Weights of a small transformer language model: vocabulary 4089, 9.89M parameters.
MLP neurons of a small language model. Each row is named by its layer, matrix (gate and up: input weights) and neuron, and shows model dimensions 128-255. Each number is 500 + 50 x the weight over its row's rms, rounded and kept within 0 to 999. Numbers have three digits each. A neuron's up and down rows have the sign that makes its largest values positive.
A block is one neuron, or neurons of one layer that tend to fire together. After each block is what it responds to, as a language model described it from the Wikipedia text at the highest values.

L2.gate6:608489513404552633595507467462514452504421547560513494438604513538551564497511460478523513470456590520463465534539444510457446534494447504482446535628510474559508490472640461560537492444500481517513527508464446453569517432512499477473544508500490541560536515457546353511517511544522497444586560418580468382470478383530503521544487445547414440514542451474562536454483501502529420443525
L2.up6:498421438467454466427552441461460492520526531573542503521569521508506526519494544525500510506479513528484504446470484532487487532475484579453475454513562485449477536513587451451466446502511501479498518442441466511452522493505537483535480584579432543510332560399480481483571392485527422517483494526578514479448507403530525586477538378576470511589560491510488546459551492502396506505492
L2.gate116:462564481473492457451521516511451482532478490473507590497503457549456512528553453502440583413414556484438484516546481436470466496562465465527535547598527527500586539538392487521534569448474550463563544392518520571485473511460567490568443560622518512502460513510448564469558407513604559420390547503456484566498488409543549506503433502465477510467470456578516549548506534552426498573497
L2.up116:569485442391535396489489578501489407489526493515535579528580436489497514474523423540542531467474522480448524543446416429405500466574516519483488559583524514496485496523486501491563566418514589401498544449471534476491506474443505463559501566618423544546454498496492546494509475578581534441494509515497535534465470378546501496422459483487454506470435485508541601517471436506428471543505
L2.gate177:591502527470508548465444493526556466539558426578471427436502460421476521551475453386491460549534514446547407470546571457503473490506465466606559474551386493547532424492479480484410451401452465491514488550496477460476487456375487507500565480513467542531513415516571490467484511535477526477518490500533576531468493445527576510616530550508510395468505494481570472541490447460478598427451
L2.up177:552505465544425542463529482563479358542506561533451465514507517551472503554575509621484454519429491475513466425505465547521529424474491491510507408510442536486497473433490433525440520395561526566572440531494489504471463479456455508500556490542507485492464512463523520554490505480516511416530535585568576554517581521493483550440442472481445484417615560492548534491513483526515428518530
L2.gate317:462532557391467536447538467408506431599562414417496490526450493494491446464487505425514517475559510459547555487486447472464551490458526569557507537513375520453515488575524505498529611446570452492471524502467569554492453545493481451516576521458558500544405539499532503458545535605518499543425501467467471490560546388580471529498479460412573520449580521455473524535490545557475554540512
L2.up317:475485504435537427509462524446511477564462500526555439471573548520455452510589527406460528518476521567456455499641501474480441556442486476571547466534528495486532568496494464516480469614465599484437535415543504513501480460557573567481454472576566571534548489469487538502490512538419522548497478506484495441453484545445520524455472538478476544482533491548486505576417474522527510543549
L2.gate424:480431529539475514447435484426558454461493568530453555553580455517504535468508481543438498514449566504393453518453475505524491488562487491461480486532458511435590540533420466495510381458515528431568444433464557536531592521440619570527445434457552498544569545532538569520508586512514493499548569470512511486520510414462520543553522542548404486488422461508501540532503512467445507400432
L2.up424:509518468509492472459466492460451533544462492574560461496556526447537494469535550477471483628537603564501585533493506443537591584378474539431468462543493442456491405469492558512567482559484586495427448491490470446426547464440566532437569531408444507418539454560399542532507527543524519469516579495536536600491521534402430435472475518530416468517496526466561522528493441481491554551480
L2.gate450:571560478535441566468543451548531532471443480637508503481488444562435479518475526527492534502563515507476506463575489440484445542489473512492471552434450523489523420425519484546476501422485514518594495557523516472541504494474614440567542553512505531395518507531537462450513528459509454503477491487367433502476562551575494511515482473518472580445541530479574455597511450467524510428489
L2.up450:534475426374489584436448467523418565545424472392457599542506551519514466474474531493493479489462484460504466554439425410549497597470513549536444495456480509465564462462460478487588506584414516513523517533478493524500524568519560515437558549482432537504522587510547427557562583460434602542498448510513411470445550475583427498405481562519449434459524531462515564504490517596484527508538
L2.gate652:575531448455546507473567444517448512447486508494516524510563540523444504516519553407512495490464543545503437523588545498415535453448467518457580484482472453550483550563509522572481546509466489441499538479557528409427552508526500450533398560554446606527367498405546424517433539497530472514493592484478423467446463432528519426558502518586526458528471556530491571488463431513502451455501
L2.up652:632487442398574494458445479532542580478492582459544497560484451470506476533468532409483580500581504568496468562528498472435543467457490447410456489494440428544497424485433539428513517465492526460524514567520516440508577575566507568388611608584453585524505422547470483539462525547498445543570527517548479524515460492523527418556540560595524372483487521473503528505488459460454457556528
L2.gate653:479491552496466497409494487561501516503451553496470487445515412498513507465549459577569421453512513582503467523512565447542451441538614473538471516399572453449519568492513586499448538570463452463517528464582560509499529419501571436426521426480523578578511518505543478475479515546446476481557598476530516460576466524472411548525520608571506411478415416569512589474457455556528490518564
L2.up653:429475477449553493407559470488538505486466528459520555454477412503444508428548456519551494427552451542431416606583543447478444522485583564502510499420529493479491504447592530435474520447428495436543521531592460484477454452534469503451487458480608559491509505430462426561433470358489537537488546493500530491508446535463496515529493515502488506479489493581575514461483382490496477531549
Description: Mid-word subword fragments

L8.gate290:525420467495567455538451610487518515527484486449640439548432539493556576542503499552504652450509417444515522534463419553469538481522493488578490585481447531546521453424535577498492514501567568526531463502448524551558481478534496498444445541518467472397501541595427467566490542485476564467408411587481475494473466435474385465446433518526562513518487505454514454518541524466458470512541
L8.up290:517496460414568524480495472501469391518552497477459479459429490472540499481526518541467551540502457539466576478460500564515495470505617417471470633486463578519554566451433515513509427522560511561479527479494420469483481554452552477585595496471540533436482476478469376535428443624530401571484546489487457488551498500528597451536473590565447501578485534442430449525486512461474535505580
Description: Numbers, ordinals, table separators

L4.gate110:509474499505506461556514468573637562542542558497453548599563552462544426473554580439475474536472507475465464536504589482473506529450459517386556598452458521509448525550571486457475577384509501551527415610437482430481493413410571445453404513571434588546412439513476533576521473520524536524536496537482653526571396498518450465483510564479490536502368508447471476494542541468440488467479
L4.up110:524513465614531416522468597489498522438477525536487472571568394529425541538528507574485539513485444556507424525508520491541465484436557414475460555538439481454548520568522530500443355429343532437463504546488537466519529441467452470442489413499432446441517457552473526537483513557533600417544495481505568455441571592413340534450478448550493502442478522482528506571522491521484552557500
L4.gate166:426448532545588438425463510435506509510412422488445497533555511491458462447576477478564518528387481406528466541564527516516490576499608490417527453598619458476477525505492510437494489550536512539517433522451464490560465565516447413478455470465449494474434580418517404480564507515515536456481553433537469534481501570435490613431422460489465448451492618466506565538465517493553534573406
L4.up166:476488500551418399389580566603484550478569487443459425583556517523530466557461468581490548485463579505550488569456456581497470529519421409518496456585528473474470535596588446542493484597546542536464540507507473500473475500417547469530485524512447454550621487382635518528504507552460485532493531448528484466416476517531438409548540494454484454560472462498500539455526566529537382450458
L4.gate168:469466530463461539457569498492422479553545545525570497493513527550481430500525489541457409532463487453475496492538528509466436415500469377491556526537399469522411523424573444535548480507490485500512542567478531504533470492578499471529488588471478464433519476516542485462555552614516514562555474524549609482526471497520442559536548561578515526523521507414445483575562530469564476453433
L4.up168:576480396598549602511569496505452518430465486468394439468528520591374442425436479452366473502427473552512560598549546498569425449511444457500494439429507477471565653505495537512532499450541492491506477499523537514513501458467515513388466537405512477502469444430471466503427521533459522473538388505515533508517486492450509429518515483490459449463528489456499574609467631495475483575498
L4.gate251:555522406445458470522462498471430446372457504492532534510493476533476527532493572507426559468469518606481459608512464527464431482513458524504479557446502476575624490501513486442507474504462559478530522549463529404518512490439574637505546522361516501464442462504481495546456477561471514480514592433508401543438505502473495499511485503627510458552503453466540545571546594547555497577488
L4.up251:372580430543530472461510451404580481482522474486473424525514626533511473555495481573536544481460500515442438522529437431597453452511481429487526418517496447529440468509487456551392548513490482512480469599399468477572529521464501422472688496507520533482560456393470423520532493519520499484515552506458514473563475435533537538516499439531590563531520529484416433616495468510536495505395
L4.gate307:481441448536512548491505579425513488499459482597536410513537481470490479453576516455480486544567459427424498439508565417516508534477549502490495501531531466562563511478490480456538454406466491509448424555477522404484557563456501547460523538518468577384470469532501400469518537558564525459487459550540550481445435576423548587408446525498462483480449430610438478480511463488503572465422
L4.up307:474494478488506457446465485462527459500517544440596479560599547484598477449586597512563524463490420428444454486458524441513443427484474485460500513463464523473550502454486519483454398538462468532524500575541581540501399483520461522512533597535492474517468448506477528536457397637574509503592522523407441478506429549431480438516489529507463539548585519552603496556426500415480607440438
L4.gate320:441436494438512507410458458417465514483515550556511462426595526486491545385487572466542521534580533488442453435517525451528469452530446500526421565556514508471454563452515460378576424521518572547513540517467524451617484541391586413422433500440483544537446492530506507445551607488442531432539616576493530561407542447541581544457456448573540491546535422496477420587524544545461545476483
L4.up320:500523387440578443499500451539490437413527491528471507509509404509526581482500546600487509438443458365497612490533534429616474544434492600519520435582488429584529538540447523477588552616409516491480506578465518456462477557515526421515532585477519556507460486528466461484455427453528468596492523389517491490450496493501479480474534523539481457516469548554429602497541487537540569520467
L4.gate400:550441420536456485436437446547412444558498490500461476526532443412491594451584557436445528458468514488446536536476426434439436502558568428545495564614541495489528444484544473454544438429593598587609446399528567487490500466430503415594551528465562478468487564486526500517438497558507540468510530517411553509559457432535538521558437548512519472572458501476465529434557497548441472492620
L4.up400:533417526535473489442520444553417520591515493430459460488441510485484574556502575494477471621525608537569516439471484525426494571548492459528388528565492572463514549542493454471516489546440518465492497554425541462502472557534433553514502662466508524485411537546513534473460519528491476482476495407486502580480549492544529526496521575540436516581484409431381576467439432465545537558561
L4.gate409:465414443519437481470461509487483587506488631546524455556530567442559440385600431507513470468457441555479454584527432553431457418549458532452433619536522502515522453483507531405536562491505458583498409610478566482492511534431537481402497544521514534466543523558446563451462479560471565452464474487486504496467352575507461538572447444546479439456503515474487508525547474577422524457490
L4.up409:487527513517532486528539508572509648522462531385562523579487562535570425484480488440406391430539477476517567444497542454539533496525418542413576395554445535479541523497401444503443531505461441401603430459517522589452530529515451505417409514471486498426579603446502447443455578465463503484586405549458513485419465538490487522502587453513538443403469533571534518521477535538530402498394
Description: Mid-word continuation fragments

L2.gate24:540492529471376488497509531452521479463391460525489460461572537552467569594571424452542564552467532495436513505619456538474420432520547540522477630439492496447521557429485465552468455536531554563520554436476474448457486515463513496515518493439570536536492422509454478507396453608570519464481487518480568482557457614477496488528506558468414569509436506466464493562491476543538610515529
L2.up24:581475565516397483532489555457431479525514526498456389489521482516472505529542476444494573416463560498553431499564471476496373443470536564560491500499518451508559666528503488515483442557533501512548438508479424449569515550425511449488475537460465495507480519486456422471454457594426465553483410491618525486543453608484491508444524571475418472507472500448531576490480457532533542527513
L2.gate103:424589557531439510437534476516407515528576450511449503588554367508544556471441508410430500506478452449549514487470448521512559426465637569441528523534481454410571439491472508463530541504575499534526458523491492526512505490544541451537515507547422470453403478529440539538519509567547596528448513518549544515447532436501610559463480456464508454610530546463474433488559385496567506554503
L2.up103:516452570540490499446557567455503479464582480571485493506544577472441595405582495502456504504452518574496482581481526492512395477443496532449412448485497496527484532540421530483594509511471508545483564519574438470501513485476431551441579558553454507481527481473563486539511578562503523574559508529550528483531473433557501486408532623477513488542479507408525513551577650426492459557509
L2.gate112:546568478467451486495507524503483481533497493498530494474514421500454593482503395513574556544554507450493457495481566500613474482537516469513432471523398403478468433482568488610529507627466420500503580526570508533526504493534527509565488530493496623552570444512503491422485470456484550515458562584500567526489498510568457547503532553551613526539422496523565542490500476510529539579446
L2.up112:448529518508442452521533597469401525583499438467471487444433528525573496406469486460489540500514477463461534529449494434530494455563438447493522623498460500578526577551476411484507450523454506462508514474377427466610475486466503518528595432462519533461544388420537472460513595489520440529614582467532471505448485541401484513445509499495490501576439504404521585491516438540447604429551
L2.gate294:520460563426508575595559512572564509495458521519575449560537437542610588543504529492522475582539494518581499507491535542524543489445473514491422475478467500522476457515466583443474415543466550558447529521423495576611517453438570486522500494462510630581491515558490488503544501509475507520555579476563446480488535543500457527524480526520437496546448481495457596538458544502556433541524
L2.up294:410530462554499519609449568503465472525435495476555481546499495579563483562429531534455499565517517490577604480417569406568488591410495549427497527516520479507569464454523488590554495506487552520529503576461508468504534515541469533441474575584427552434524553543518499587434514568476489518418531379428473477555514529419508505470418514493566515472479541502340492491556411553576469463450
L2.gate369:452569590504518487542521520627424587548503468460457529565514494425562511445451498473478514534416528524524544451491497401512426495438499561517504505504536432496471430537526494554538454599523572529474498549526666463581434574454529496496581497511444447448462564506430565540532474509552562470496529520421508586487492506490500545564449564469524573547634551445482557476620443521538439515523
L2.up369:534573521513484488445457508567468591521429459479490495599510510416543472478448550431461458539540480504546440543436469448508487426433486453498467443459500445522484514524520455482513492554535405466471535467518504507485490590446547419467553508532486474493557578511517527606487440426469453577572456594493557548460599607574536553486517555437466451540518614505514491402572472459542494480512
L2.gate446:478611531508512540479518429530522460510542418499506471465422508549510469490455444547496512542456465526500530598484526468511472565482492509511522467503542528513427507542511458399506634480503490579637560458533536431502464607476504599467471369545469524461549490499491472496466428413455597484424524548558520465575490531427465631506506469452608535386472441629559497540497450523514521549563
L2.up446:508533527563594511534553453529504497547469368390553547402441522466425506509531465515514498522440472571524585532545441532507463482512510527436536485519549552476454496537534476547524574503560457497481557586439491509441476504608513539485501562479444518605391518410536534551413537422449544411548463497544477560469526447486374515514496511513476457448608512490454473425506476547440521493514
L2.gate631:463554505552501510519530497469508484476497484504424515536488519602506471491422527505460535488498485503515615574466511554566469480501550525541520490419537394479480641498633396457528492600482434488551559495463601521485550466546509462433485521478488554530490513494437452466513469491541491446471540546480513561377559516451487485471560559454559406495484453421618452570464462499522523475527
L2.up631:427592507608452522529532460514591465534505499539517459533463530572507484559538418503513507449467463563491477518552584511549441425460507486529550507487501448433517528525446495478493479521566540492503564548497491491488460600470420552439449453540563501452503513580477482445432563506472575544507446473535480336506470524509443538562499491355569441530433445516481455519530515509479543475426
L2.gate643:515576508447445490455625537484498529542523519449510479539520453471498599464523480457474466491460550538451630506578548513544367502533546542454613519584550470424518425507563499427519554502520532583545486482433396553533414530520527450565515518501442559498492486472422414548490514465462640534438532502474509472427545537483508480438516559488548521553550551430503537506463463486498550470527
L2.up643:563512569475488447507509614543407563551548494385541427474471565521491461557563461501376474507485551548636588517535500489476503439468586486527592501587507542425503473590623504491567544486509494516524501490445476544521471567502456510502531559504520573456457456436453477496498487423479444485436479600464452511475496497500594477486580542444588430533461503472481506473478515459512501476602
Description: Mid-word fragments and brackets

L4.gate6:506491437434513589507446496532476456621546528535565446589562505493585540570458487479466536455488424442431454486506538433597468475497479508574451573529547539495537528458633515567451523463529517488541415559580525461563437538520498546464477521544480442473388513503522517577489485517449554477547468485423574509466454424484464527417453505382499535470503449428497413494501530509465504506542
L4.up6:564507452418475542559520598678478434486474497410554532463469485484546503543528439490511503484419529528464556521524425545509535521483539427503420554466442579475560536482467380505521506596473454433462470483494451459471542563489530552479472523530471525528453407585507501557558517521474593526542496517511476455487521569535521562517541457532508460601486490532520475454552526493516499456509
L4.gate8:488421471444549446529529587504528510425492477557545424458463549504447482539472530483491589431556464530487458536532541528537578477547544494420580536495519530465436523431452527486511521526536491545504515495493616465448458437505394568558542442442454478508423590466504477580522380458520490482499562536454469575589580570453446421460496523554421489542572494487487496445507530603544477496541
L4.up8:529512381436484585424546478547502458438475582522503428437495493543505488502531572479428523473467507459502443496540529467538429406434553601553482511537547512475434397476450464524501471461477550499507460544384579504476518620486471485506530514409492446455482458499480452489525418500450436504473546462483537523519462494449499534502503523557511536548539512517588599538616417506531584442531
L4.gate76:476509413501508574454455454564521490479527507468458513506530507519549607445449510472549561457521490479500395436567461436479481508458486451477450575458416551514541438516500525410527565541507550510562421533519526559485508388370562531452498528488548571430500558505465501479571431479537538372527571529486411492499560498570496522564506540542540493542446511453540433482655474476590524498460
L4.up76:413484544560558467482531407491584530457462512548567532604449528498515592517465480431526576378412461498554544449569500529492436459370465453577514605569456575451487507482465484505574508495497498514581540514522460431404472486409510500523428443503598515458522485417478495476525416500593547576550460526520538441527549618527533411573488544514574502529507498530481503512486470466508488465437
L4.gate159:467515477498503450455473551511528507465493476599552504525432538422467472419549499482541460505520475507525505425538415513534489482574568383464453513426373407409503462572490490397472532492445492488474509576599481374457500519442451499563520475569493542506608488480514531427542468630416463518491418450531476486455539563494511527556522558499484479441402531453538475444489490385434537487450
L4.up159:553478491505515519527543503442323491457424514473383469494481406573409496510483438444432480485530583497514468536490518447498402477478534526643536493410458562496458505530501569558506503624448398498493435497445560512550479562431508432456459505462408471423423510477456532557463487431540479493517551406563505466486475461411465561539546466572481514547520499519449574527555460513550517500450
L4.gate353:477492356427545436514482477590479398412492448469581528461550467561476522525475503540505494418437444503596450507522557510551487424545499532541499568454422506469591583482422540459425597467492551525568437479463577530434526497472493556577441541460465453489566551494498401480498479500554552527541524533498492432520518455472548444599455560476504473608494475475528559535578457490578565575455
L4.up353:483429442531415482458452545547567559443518539555488438434568549544412377460510471457443523409466478511493392457595511513573482504495516544514574564523498563470468531457491541445392556502455489574433485453486460500531513509544509452550511484519527509458469471505492511591414522455454483421514497460472422551503521498438438476555531526648465383613461564481512533536421521465465454465541
L4.gate397:407514573481437453504493508541487484503448492477566516553501490501435494502504461530515400405490495446432538428465542451451428478477521544519471526477431518478392518549600432627456451446448402557485551415462470464521525432480339460410550518481458439476515497401470494605465469470424467459623481458467496502476562488544543440523597610437580439521475524510518547518521429448456448465507
L4.up397:453456529504464466567457445472512445554467528518447437483501445551447512562589486553455454474392464506492498510581491472544453495551577557589503581496447557388488479409410550539384565521531464619457541468482582481484509455490443464360498437438509442478503533429501554543499603519583520498467456558499542388543482447515455557494420472524475519475533482577433564579478474486489495469457
L4.gate580:422486495479465500494499519567533470584536428527411503492448556435513497441505516415541492523579466451456519537490490511465503555577511566492428587542471517441579494395508572505506592398578509470517425438520467440558428566556527553579450506485532495471463450496450506581470516496506520486495453549476511483504573395409515491494491616472538580493507415437499475474506487504453537470529
L4.up580:519486403491416485436510477520565531429477422494529482453447506544581465451536478526485535467434495431466479452472517584501479530416414505588561528495493481520431449516471518424493480546434495532458490471541449465518517480422509402480482574477495522468498493472480497462421536467436493506566558424491567436521495475463507543599522604480436534467491533522519581535501418482586590514456
L4.gate671:386494546480559501511428507570560539453534495532465488515531446498571574452520546527520495454539514395513489529516563459533515443470486475568537518501468566428451476501511555522472540442533532542455510425442502507488538531577482543591570509501539471476522532495488493472489492484542473602453587510458532441523534446368508600582410553532574536509522426448545542516600423504492481567411
L4.up671:563478476535478537456459433521483457519477638442547462583466469544432567512443536551514413393551413419458472503625542452458502513455501483422499537475443499486523471494568483573441507626508476395534469504487530436485457552488473486528514591509445484436497433529402424503576546449497510464521431426553534463486513560475451433428571540510434435580470396503522499490529522435507624476515
Description: Table and mid-word fragments

L8.gate304:510544531489420507535526579532570508476614567463523495583540542468467455468562517494464449499506526605558498433439457535585498475475510521594442576594528483499541475559568439485552550618583486543525449541539470562539610540481529421517437520466534372482465481612476583604626382478592569506569523562522459465448494546417495475515448475436496435502561450422564468512508524606463453535485
L8.up304:529445593458503493556471466455477570515535492554524541491562540506488494523521490404492471571471447562466517471477560486556571570569453510489502511392542398507437454438551461467501475447387455524439573518451501449530582455455428591461507572346488466510466493544530492435496427547514523455421492537560535471487591551453425474537495486561550452468423527510447433446519536527561429490389
Description: Mid-word subword fragments